Weights of a small transformer language model: MLP 1152 GELU, a variant of Muon for these matrices.
MLP neurons of a small language model. Each row is named by its layer, matrix (up: input weights) and neuron, and shows model dimensions 32-95. Each number is 128 + 32 x the weight over its row's rms, rounded and kept within 0 to 255.
After each neuron's rows is what it responds to, as a language model described it from the Wikipedia text at the highest values.

L13.up606 [163 119 160  59 106 144  93  81 160 151 103  83 149 109 138 120 115  78 107 157  85 113 123  42  93 185  94 131 124 168 136 135 116  71 159 129 164 148 128 184  92  92 119 164 157 143 125 135 124 105 137 151  99 156 131 195 142 104 155 135 112 105 136 169]
Responds to: Prepositions and relative words right after a noun phrase, before what follows, such as of, in, where, among, plus mid-word pieces like il in Chile, build.

L3.up94 [175 126 119  72 115 138 160 155  97 110  88 127 164  41 108 149  83 132 185 120 141  78 125 103 127 153 107 167 127  97 120 120 140 106 155  89 120 137 150 151 111 161 166  78 152 137 122 142 144 152 133 126 119 146 110 203 170 208 114 141 164 168 101 183]
Responds to: Pronouns and relative words opening a new clause about a just-named referent, mainly who after a person's name and comma, also He/She, which, where.

L7.up1138 [ 80 125  80 105 111  87 210 117 133 145 102 186 100  68 146  94 166 133 144 166 137  68 138 122 111 110 171 106 177 166  97 104 179 184 130 115 118  93 165 128 163 151 164  67 133  96 164 163 140 123 155 103 111 115 125 143  91 159  69  96 139 140 170  88]
Responds to: Tokens that finish a predictable multi-token name, mostly last letters of acronyms (FIPRESCI, CROPP, ASCAP, RTR), plus "and" inside fixed title phrases (Signs and symptoms, Icons and Heroes).

L3.up1017 [120 120 108 147 156 111 119  92 154  94  86 153 131 154 155 116 147 137 144 109 132 136 112 144 151 134  96 128 112 165 101 120 114 153 151 112 171  81 144 141  63 170  49 157 121 106  92 135  58 150 147 141 137  97 104 122 146 158 127  69 105  97 196 122]
Responds to: Second word pieces right after a short opening fragment, e.g. or-th-odontics, Un-der-standing, Los An-ge-les, be-gin-s, Du-ring.

L7.up851 [ 69 173 111 145 119 102 173 117 150  71 131  95 106  81 113 162 124 179 192 132 170 106 123 120 144 150 154 154 145 133 179 111 131 110 143 159 137 121 171 176 133 163 175 134 154 117 177 131 120 131 120 104 112 125  81 180 140  83 131 160  93  77 145 172]
Responds to: Mainly "with" opening an attached clause or sentence (With the help, , with two), plus mid-word pieces of proper names such as Ser-b-ia, Nis-b-et, Ma-thew.

L7.up117 [120 130 112 168 164 180 152 120 125  98 118 126 167  89 155  70 133 146 121 112 117 137 108 135 134 108 161 109 148 132 119 165 181 105 100 161 167  83 116 123 106 195 185 139 109  65 114 129 121 143  82 141 137 135 143 116 182 111  98 137 131 124  72  80]
Responds to: Final subword pieces that complete a word split into fragments, e.g. cli-mate, Puerto Ri-co, Basket-ball, Venezue-la, usually just before punctuation or "of".

L13.up903 [104 136 109 103 122 138  97 132 184 154  55 136 189 130 125  90  43 130 118 192 170  75 103 155 150 101 138  91 126 154 117  95 112 136  91  94 212 141 103 131 128 119 133 125 140 106 149 101 144 159 107 163 142 135 132 116 135 132 107 135 117 185 101 168]
Responds to: Mostly "with" after a noun phrase or clause, including as a prefix (within, withdrawn), plus "of", word pieces after "re" (re-elected, regarded) and hyphens in compounds.

L7.up420 [143  99 113 111 136 124 168 131  70 172 167 131  47 114  84 131 137 158 169 157  79 158 102 168  92  90 114 100 137 180 163 237 111  90 156 122  98 168 155 113 128  77  93 145 152 148 189 119 143 110 166 130  84 166 113  91 179 129 154 143  88 147 121 124]
Responds to: Common-word pieces used inside longer words (wide-ly, Com-or-os, Her-itage, Cor-ps, N-ot-able); also "and" before a list's final item.

L13.up95 [ 65  70 134 137 184 135 116 138 174 121 106  96 111 125 105 162 124 127 144 137  98 133 174 124 132 114 186 123 181 118 175 132 135 146 107 126 112 161 132  93 128 100 100 104 122 149 169 112 140 127 108 140  84  82 142 115  76 153 118 122 139  95 141 155]
Responds to: Opening pieces of words split into several tokens, such as Cor(ps), Her(aldry), Col(onels), ex(iles); weaker on "(", its, the.

L3.up352 [122 132 127 127 126  81 175 132 101 140  92  95 121 163 151 176 180 139 120 138  78 147 164  96 173 152 134 214  97 127 121 132  79 185 131 167 134 100 132  85 111 155  82 162 114 124 140 157 123 134 140 194  62 114  97 122 124 144 160 116 101 130 121 105]
Responds to: Ordinal pieces such as the "d" in Second, the "th" in Fourth or 17th, plus second, first and prefix sub-, usually inside names of rounds, divisions and centuries.

L7.up769 [122 101 167 101  29  79 190 134  72 126  86 114 110 119 150 134  95  94 109 138 116 106 124 121 120  72  94 138 127 149 188 132 160 138 113 179 149 125 152  88  84 165 107 186 116 118  96 179 139  90 101 141 119 143 210 112 190 105 106  61 109 130 189  87]
Responds to: Relative pronouns such as which, who, that opening a clause after a comma-set noun phrase, plus mid-word pieces like gymna-s-tics, subst-it-ute.

L3.up951 [ 34 132  69 154 175 150 153 107 120 109  95 144 146 102 120 174 122 112 166  90 122  57 147 155 174 107 123 109 122 130 133 130 142 169 160  86 165  85 138 152 136  79 106 121 178 152 178 186 157 137 113 107 140 177 182 111  69 134  81 170 119 150 197 100]
Responds to: Middle fragments inside words split into several tokens, most strongly "lo" in explosion, exploring, exploitation, also convi-n-ced, st-ru-ggled, re-li-gious.

L7.up42 [100 131 171 129 143 126  92 124 151 136 115 168  88  84  75  70 161 184  93 206 128  58 122 151 123  70  70 163 119 182 158  97 108  91 155 186 145 108 180 140 134 104 100 110 144 146  93 167 125 114 182  99 103 152 114  70 142 143 138 147 137 109 158 125]
Responds to: Second word-piece completing a split word (lo-an, dipo-le, chos-en, Budge-t, Amaz-on), plus connectives like and, or, at within lists and tables.

L13.up74 [105  87 128  90 132 154 182 135 125 142 120 136 145  94 108 112  89 138 159  98 101 135 143  82  82 167 144 163 144 209 116 101 139 188  86 122 136 184 129 109 101 157 143 124 141 109 145 137  96 153  93 139 123 139 151 105 150 124  82  92 127 143 114 135]
Responds to: Column-header words in Wikipedia markdown tables and infobox field labels, often before a plural -s or a pipe, e.g. Notes, Venue, Lyrics, Location, Team.

L7.up644 [160 111 106 109 140 176 137  88 128 149 134 198 139 106 177 123 129 119 158 154 107 142 115 166 126 130 157 103 191 107 140 160 135  94 160 149 129  39 161 176  48 144  92 136 147 113 142 152  83  81 114  87 145 146 154 104 181  85 159 111 169  82 143 124]
Responds to: Mostly "of" after membership nouns like member of, part of, one of, Bachelor of, plus scattered word-piece fragments and time words such as after.

L3.up850 [117 167 131 189 101 131 139 148 133 135 134 141 127 106 126  83 150 108 169 157  92 148 135 109 130 160 121 145 134 137 109 163 108 160 167 146 157 121  78 121 142 158 191 153 121 129 131 170 127  69  68 155 147  99 139 138 101 142  86  94  70 110 105 126]
Responds to: Second or later subword pieces that finish a common word split into fragments, such as cri-me, fin-ance, innoc-ence, and replac-ing.

L3.up151 [108 160 112  93 163 126 118 109 127 123 141 153 155  64 127 186 217 118 140 159 128 112 118  94 136 135 147  79  76  83 148 110  91 112 119 179  79 100 103 187 116 151 107 158 110 207 145 144 125 155  84 147  85 119 166 119 145  59 126  65 134 163 128 174]
Responds to: Second word pieces in split words (re-leg-ation, blue-pr-int, M-in-utes, Black Pri-nce), plus the auxiliaries has/had before a participle and the number 2.

L7.up1119 [141  95 130 154 183 179 139 139 111 188 108 113 111 117 135 130 171 134  92 112  46 111 179 141 119 117  77 130 181 157 131 105 102 144 172 161  92 110 118 195 100 123  99 153 149  98 159 130 100 156  91 120 112 116 173  96 152  85 152 198  27 106 133 125]
Responds to: Final piece completing a word split into tokens, often infobox field labels like Ar-ea, Curr-ent team, Stud-ent-s, bedro-om, plus " team" and " other" before plural s.

L3.up1149 [169 117 105 190 169 110 146 160  74 101 157 137 136 129 104 157 150 119  82 112 189  55 157 108  79  78 145 145 112 170  96 143 135  97 170  81 187 169 176 152  96 129 110 153  75 126 135 106 125 145 106 109 157 117 149 120  91 149  99 141 169 162 172 115]
Responds to: Last letter or piece that finishes an abbreviation or proper name split into fragments, mostly in tables and name lists, e.g. HUN, DUP, Quaid.

L13.up990 [144 146 100  69 117  94  95 108 154  86 134 158 128 133 114  83 115 147 113  85 120 125 136 148 107  78 157 113 111  94 102  92 115 134  93 115 171 122 173 116  74 137 123 156 130 131 100 151 171 127 184 117  69 154 200 158 150 175 145 160 108 146 111 161]
Responds to: Word pieces and capital letters partway through acronyms and proper names of organizations, products and programs, such as ESP|N, S|E|C, Agi|le.

L3.up801 [ 92 124  94 131 149 131 167 161  78 119 150 218  15  71  99  85 135 105  83 147 112  91 142  98 147 194 109  70 155  84 135 124 113 188 135  85 100 111 120 165  55 110 132 115 120  87 122 111 124 133 159 127 123  77  54  60 109 134 146 121 150 167 122 156]
Responds to: The second newline of a blank line after a finished paragraph, just before a new section heading (==Cast==) or paragraph (The…, In 2019…).

L13.up798 [113 118 156 155 142 131  81 105 188 139 144 132 101 121  62 155  97 141 151 105 105 176 113  85 117 149 168 109 116 104 136 109 116 122  82 152 126 123  74 101 105 183 137 100 129 131 143  95 162 116 135  92 171 163 101 167 183 154 133 120 145  24 124 115]
Responds to: Final pieces of a noun or noun phrase head, often before "of", plural "s" or punctuation, such as metropolitan area, television series, assistance.

L3.up743 [150 155 112 113 148 122 163  78 114 109  93 103 105 156 100 167  55 127  96 173 145 173  90 124 125  93 118 136 112 111 186 113 206 135 179 111 127 134 109  90 120 136  87  87 102 152  80  69 193 124  72 126 183 134  91  84 139 113  87 121  93 167 106 121]
Responds to: Word-piece tokens that continue or end a word split into several pieces, such as genom-ic, Ship-ment, exp-and-ed, sp-ee-ch.

L3.up294 [103 115 152 142  92  78 167 105 117 160  63 171 119 136 141 132 138 167 142 110 113  92 103 153 129 137 121  87 104 124 148  91 121  87 145 187 110 119 177 144 112  87 127 152  95 120 138 122  92 126 119 204 120  93 127  47 119 114 120  71  81  96 176  88]
Responds to: Second-piece tokens inside words split after a short first piece, often "o"-ending (Bo-ot-leg, bo-om-erang, Wo-od-s, Fo-ot-ball), in names and titles.

L7.up151 [165  68 178  93 111  49 133  71 153  91  70  94  99 154 123 134  80 122 107 122 114 128 154  59 153 184 154 144 104 164  72 177  75 114 136 134 168 183 148  89  99 132 110 138  94  76 173 176 151 130 113 142 120 129  83  99 167 135 136  91 173 120 102 131]
Responds to: Final word pieces that complete place, language or personal names (Teg-al, Tam-il, Vietn-am, Jalalab-ad), ordinals such as "th" in 24th and third, and school/education words.

L13.up289 [107 103 161  89 209 118 126 141 139  98 154 154  78  60 145  46 132 108 113 111 130 123 110 174 147 151 141 159 137 102 106 135 152  70 157 154  90 100  76 157  52 149 143  91 132 112 183 107 131 149 116 108  87 149  71 126 147 136 106 110 136 157 129 113]
Responds to: Number words, ordinals and word-starts that set up a count, rank or period in sports, election and statistics text, e.g. seven se(ats), second tier, 4th district, first half.

L13.up817 [155 186 145 185 110 125 125  99 105 135 192 127 147 131  91 155 130 153  97 119 148  66 112 146 109 123 121 140  98  90 137 100 145 106 120 134 196 122 121 157 109 136 119 115  95 144 109 154 154 109 109 133  83 132 196 147 143 102 101 107 107 157 184  50]
Responds to: Finite verbs and relative pronouns right after a subject noun phrase, such as is, are, which, that, in encyclopedic descriptions.

L7.up295 [105  96  90 184 145  50 146 126 139 102 124 146 148 188 199 128 151 108 152 109 123  96  90  79 115 119 103 151 112  91 111  88 173  92 133 158 159 117 215 117 173 134 123 134 112 111 124  77 159 196 189 164 187 191  55 105 151 123 157  86 140  73 112 153]
Responds to: Short subword fragments that continue a word already begun, especially ordinal th after numbers (16th, 35th) and inner pieces like b in Zimbabwe or probably and gu in argued.

L7.up681 [159  65  89 132 216 111 150 121  74 141  86 126  45 113 126 117 122 128 174 180  95  67 147 120 143 128 125 160 140 189 163 168 132 104 113 135  91 216 128 130 125 146 107 177 124 116 103  99 100 119  57 132  99 136 114  64 142 109 153 158 192 130 163 141]
Responds to: Mid-word pieces that complete a common English word split into fragments, such as we-b(site), Num-ber, da-ta, muse-um, schedu-le.

L7.up711 [138 106 163 120 113 109 179 169 177 141 130  79 171 170  67 120 154 113  97 117 129 109 133 114 141 147  55 112 110 107 166 128 132 123 126 115 161 130 162 144 140 135 109  85  74 160 132  62 165 119 131 167 106 155 126 121 145 146 138 123 134 156 119  87]
Responds to: Final word-piece that finishes a word split across tokens, in any kind of text, e.g. underly-ing, worldw-ide, abund-ant, patro-l.

L13.up40 [192 112 187  72 139 100 152 133 172 182 156 135 133 104 107 117 157 128 137 137 195 145 185 141 125 121 142 135 171 120 152 169 148 154 150 162  53  98  83 134  75 100  12  75 193 144 110 141 117 150 120 163 143 144 121 188 155 152 116 101  72 138 109 107]
Responds to: Function words, mostly a and of, inside fixed phrases that are part-way through, such as elected a Fellow, out of 10, one of the.

L3.up1012 [145  98 192  99 165 162 117 160 146 114  82 164 113 170  93 115 141 113 127 159 110 155 190 140 111 107  41 166  95 144  67 153 139 123 145  74  85  85 147 135 158 135 194  68 149 167 135 132 134  94 204 168  85 136 130 116 107 128 101 115 141 155 141 139]
Responds to: Short word pieces in the middle of words the tokenizer breaks oddly, like ed in ne-ed-ed, n in le-n-gth, b in We-b-site.

L3.up443 [ 85  80 108 133 120 139 129  93 175 152  67 123 122  72 163 203  70 149 108 165 127  73 167  34 154 113 138  97 137 117 162 158  65 129 158 149 126  88 117 134 156  76  96 120  98 167 147 103 178 149 195 166  96 104  79 139  98  98 151 102 184 166  83 130]
Responds to: Short consonant-cluster pieces completing a word split after its first syllable, in names, ordinals and table cells, e.g. Mar|k, 24|th, Lis|b|on.

L7.up184 [114  49 115 129  91 108 142  80 133 187 135 155 124 140 131 154 129 167  69 143  58 143 124 195 127 168 115 142 141 114 159 197 102  72 174 104 131 174 107 192 108 162 108 111 119  97 173 130 115 141 101 140 162  81 149 113 117 128  83 170  72 116 172 119]
Responds to: Prepositions and connectives that open a following phrase, often at word or sentence end, such as "devoted to", "Unlike", "In 1975".